config = dict(
    init_std_up=0.0279,
    optimizer='muon',
    lr_mult_down=3.0,
    decay_shape='square',
)
MLP neurons of a small language model. Each row is named by its layer, matrix (up: input weights; down: output weights) and neuron, and shows model dimensions 0-63. Each number is 200 + 30 x the weight over its row's rms, rounded and kept within 0 to 999.
A block is one neuron, or neurons of one layer that tend to fire together. After each block is what it responds to, as a language model described it from the Wikipedia text at the highest values.

L10.up328,238,195,165,162,213,126,163,223,211,206,148,196,230,184,158,213,224,158,171,199,212,232,205,228,150,170,274,159,163,182,185,183,173,181,226,269,192,244,229,221,147,212,208,219,189,209,200,227,221,167,197,197,190,236,187,245,245,186,197,245,185,200,212,178
L10.down328,164,172,155,203,188,221,136,204,180,163,214,223,244,183,233,167,166,202,198,201,197,199,151,273,181,223,173,217,220,182,175,186,187,199,236,258,244,136,193,206,199,205,210,223,261,205,152,209,191,202,213,253,181,218,206,221,191,221,189,178,178,181,228,192
L10.up653,212,157,207,179,188,246,164,199,185,211,205,148,228,209,196,214,224,199,179,141,173,209,250,234,193,187,198,202,176,157,195,197,178,222,182,243,177,229,214,183,204,166,181,193,189,156,254,213,257,203,206,204,261,190,193,184,236,183,196,187,224,164,275,129
L10.down653,179,227,170,218,191,233,181,251,197,178,232,161,215,259,213,159,131,222,220,266,213,233,205,201,183,232,166,158,235,183,158,237,237,197,174,144,277,190,224,194,223,135,220,202,279,202,186,173,208,142,267,221,199,155,188,170,171,207,225,305,160,211,202,220
L10.up766,181,229,230,171,225,167,192,190,221,178,203,187,164,179,206,144,191,247,230,209,153,180,236,227,209,235,208,196,211,200,183,199,183,212,211,199,234,205,222,174,190,267,187,211,240,202,204,239,207,183,222,194,205,200,191,155,247,217,196,163,216,228,203,218
L10.down766,150,184,187,221,165,197,238,198,229,241,197,209,224,269,170,261,198,150,185,206,233,220,194,191,200,191,192,246,223,215,230,167,242,199,199,203,220,213,198,251,164,180,256,174,185,254,182,239,203,221,203,181,164,196,217,200,197,203,138,163,199,203,196,194
L10.up1267,169,158,232,191,193,182,199,252,218,277,215,211,184,254,202,171,212,137,169,176,210,157,224,232,256,216,190,195,216,169,204,193,213,222,252,251,212,219,231,210,201,205,201,185,207,250,183,211,221,258,172,210,214,231,232,247,267,202,196,203,158,171,125,158
L10.down1267,196,256,238,155,260,213,192,230,191,218,152,238,164,175,188,186,188,236,171,213,209,223,216,271,141,162,253,257,177,205,211,133,167,190,257,240,194,124,169,214,197,175,177,169,209,194,220,208,207,169,217,152,200,176,201,190,229,160,200,208,218,188,200,170
Responds to: Clause-extending commas. Commas after a complete main clause that lead into an added phrase, e.g. ", and wrote", ", including four adults", ", with his".

L3.up1465,235,175,235,202,173,205,190,188,177,208,211,286,180,156,213,246,188,195,189,198,232,224,158,171,228,130,201,187,245,201,183,219,133,287,218,199,225,171,198,237,239,209,181,198,193,153,216,170,209,228,234,267,221,202,244,192,181,167,214,193,191,150,184,182
L3.down1465,204,168,217,173,249,203,224,222,184,162,147,165,175,197,253,164,209,225,215,172,203,215,212,260,231,174,249,150,165,194,209,169,173,160,154,181,192,209,193,229,158,237,187,187,208,247,138,219,213,213,205,182,183,201,245,162,165,205,123,195,193,271,251,211
Responds to: Clause-final comma. Commas ending a complete clause that is followed by an add-on such as and, where, but, or a participle, e.g. "in heavy seas, but", "magnitude of 6.28, placing"; also weakly final year digits.

L8.up753,183,221,214,174,183,216,188,210,230,234,194,139,222,208,171,202,183,271,187,250,195,236,206,268,151,236,182,183,241,189,210,217,249,225,164,193,201,229,196,176,210,196,232,164,236,204,196,199,256,194,173,219,237,201,155,137,154,159,184,206,278,225,227,255
L8.down753,185,226,198,203,232,215,245,218,206,230,157,186,196,195,186,135,213,213,202,177,212,196,229,261,212,166,188,221,189,194,213,215,210,224,174,159,192,196,221,238,186,178,236,171,165,246,237,211,188,231,146,190,175,190,243,244,254,189,238,207,169,183,224,134
L8.up1179,229,204,225,208,293,199,179,220,178,233,206,202,176,194,208,183,231,155,187,200,186,140,241,164,263,238,145,192,193,152,214,266,182,222,223,198,185,215,247,194,241,251,233,210,234,142,231,174,179,196,262,223,243,184,161,171,161,162,199,171,152,245,195,172
L8.down1179,152,226,201,184,132,190,205,143,166,188,177,212,189,207,161,184,191,213,237,201,276,234,149,213,187,213,179,201,223,210,212,175,198,161,153,211,221,198,197,172,228,212,190,194,210,224,248,237,213,160,257,205,191,235,219,183,243,195,187,194,242,170,239,254
L8.up1187,227,177,183,188,208,271,193,200,216,171,142,171,176,184,159,226,181,239,183,235,229,195,181,228,155,242,161,177,188,164,223,214,191,233,234,203,153,208,207,226,160,170,207,173,183,187,231,257,250,174,209,218,181,204,221,241,184,185,150,190,164,214,189,165
L8.down1187,201,244,157,238,224,190,174,247,172,242,220,214,222,193,232,236,221,213,247,152,221,195,187,141,210,198,136,224,158,167,211,208,228,219,208,221,222,254,158,198,218,186,187,173,224,253,170,244,213,239,189,212,167,208,203,172,184,197,167,172,191,248,194,213
L8.up1423,272,161,215,196,187,260,229,231,237,180,150,140,156,214,258,207,166,214,192,208,189,155,242,183,140,165,188,189,216,198,242,240,261,203,180,205,148,236,251,220,206,225,250,217,172,171,166,212,207,208,262,195,193,180,199,178,199,200,196,191,209,159,171,180
L8.down1423,194,214,190,243,213,208,244,166,147,154,260,190,172,186,216,198,189,241,189,231,246,187,184,187,208,206,191,218,188,206,165,134,234,166,195,264,180,125,237,185,209,149,202,206,168,202,242,170,183,194,184,153,253,181,248,164,223,213,178,241,214,257,202,174
Responds to: Table cells after numbers. Column separators and year or number fragments after a number in Wikipedia stats tables, e.g. 0 | 4.9, 19|90–91, 1 | 1.

L10.up260,228,180,219,232,175,127,243,153,207,203,170,169,163,189,209,211,166,181,225,230,261,213,151,184,202,231,239,180,181,180,190,209,223,214,219,199,177,189,184,219,185,206,208,224,234,130,244,237,210,173,201,221,97,210,171,176,167,142,170,214,227,190,198,206
L10.down260,212,233,165,206,222,217,190,235,214,221,204,209,243,210,176,189,208,198,193,190,172,202,235,215,221,225,222,190,181,234,207,180,160,217,173,207,236,238,208,171,225,196,186,180,238,242,206,219,215,244,183,188,279,160,254,258,234,184,204,176,210,138,203,204
L10.up1090,170,195,195,190,280,220,218,184,174,221,204,193,208,134,123,180,196,189,146,279,184,188,224,191,264,210,126,183,215,213,254,213,168,247,191,167,200,197,168,189,242,190,234,212,164,182,182,225,216,182,231,143,193,213,223,209,136,239,222,182,168,187,232,194
L10.down1090,213,240,243,222,219,227,181,162,187,205,209,203,225,141,143,209,238,187,186,215,184,204,179,223,244,224,155,177,198,206,207,180,139,211,144,174,162,230,226,143,214,201,238,214,171,231,197,240,155,278,225,243,182,169,195,219,225,218,176,213,211,155,212,245
L10.up1123,205,244,142,192,243,155,264,177,222,233,204,154,206,189,186,222,208,231,239,186,158,164,208,204,197,214,178,181,225,190,211,204,160,215,128,167,186,206,167,164,174,191,213,204,186,143,215,233,151,228,198,194,200,184,207,189,163,228,260,187,181,227,201,205
L10.down1123,173,253,201,179,202,189,231,227,194,159,220,133,215,198,196,147,214,171,195,168,226,217,193,180,253,237,121,199,202,186,152,202,144,259,170,185,207,182,191,209,189,141,151,242,206,216,216,270,187,195,176,202,229,235,231,184,220,212,229,215,172,173,208,179
L10.up1458,196,226,164,207,207,223,211,229,116,183,170,160,225,206,148,194,199,223,160,192,194,273,190,208,297,201,179,167,182,221,170,213,221,246,170,207,175,178,209,137,181,206,241,176,228,179,203,226,212,197,184,191,102,187,157,187,207,178,224,210,158,179,194,231
L10.down1458,261,198,236,238,193,212,193,160,267,189,213,204,155,239,223,211,170,211,264,154,246,158,225,222,184,200,206,206,215,199,159,176,193,217,187,177,199,255,128,193,183,180,193,237,212,206,233,193,217,221,239,202,202,214,195,212,196,161,217,239,185,187,168,174
Responds to: Separators between numeric fields. Table pipes, commas and semicolons right after a number in stats tables and dates, e.g. "2 | 0", "July 9, 2007", "23 January".

L3.up891,293,138,191,161,158,157,248,217,188,234,195,262,204,201,161,170,171,205,234,228,209,173,194,178,194,182,229,222,198,202,190,231,205,173,186,236,214,224,218,245,138,193,241,218,200,259,193,235,162,133,181,195,191,230,229,149,187,181,196,214,257,243,195,260
L3.down891,164,167,172,213,175,190,209,195,183,166,187,196,216,184,211,141,143,228,168,186,181,168,184,183,219,243,179,195,249,214,198,209,223,203,194,199,211,212,163,237,248,220,182,233,208,213,195,234,208,129,226,207,188,239,257,179,214,160,194,215,192,220,175,189
Responds to: Year-ending digit tokens. Last two digits of years split after 19 or 20, mostly in tables, season ranges, and lists, e.g. 19|99, 20|00–01, 19|63–64; rarely mid-name pieces.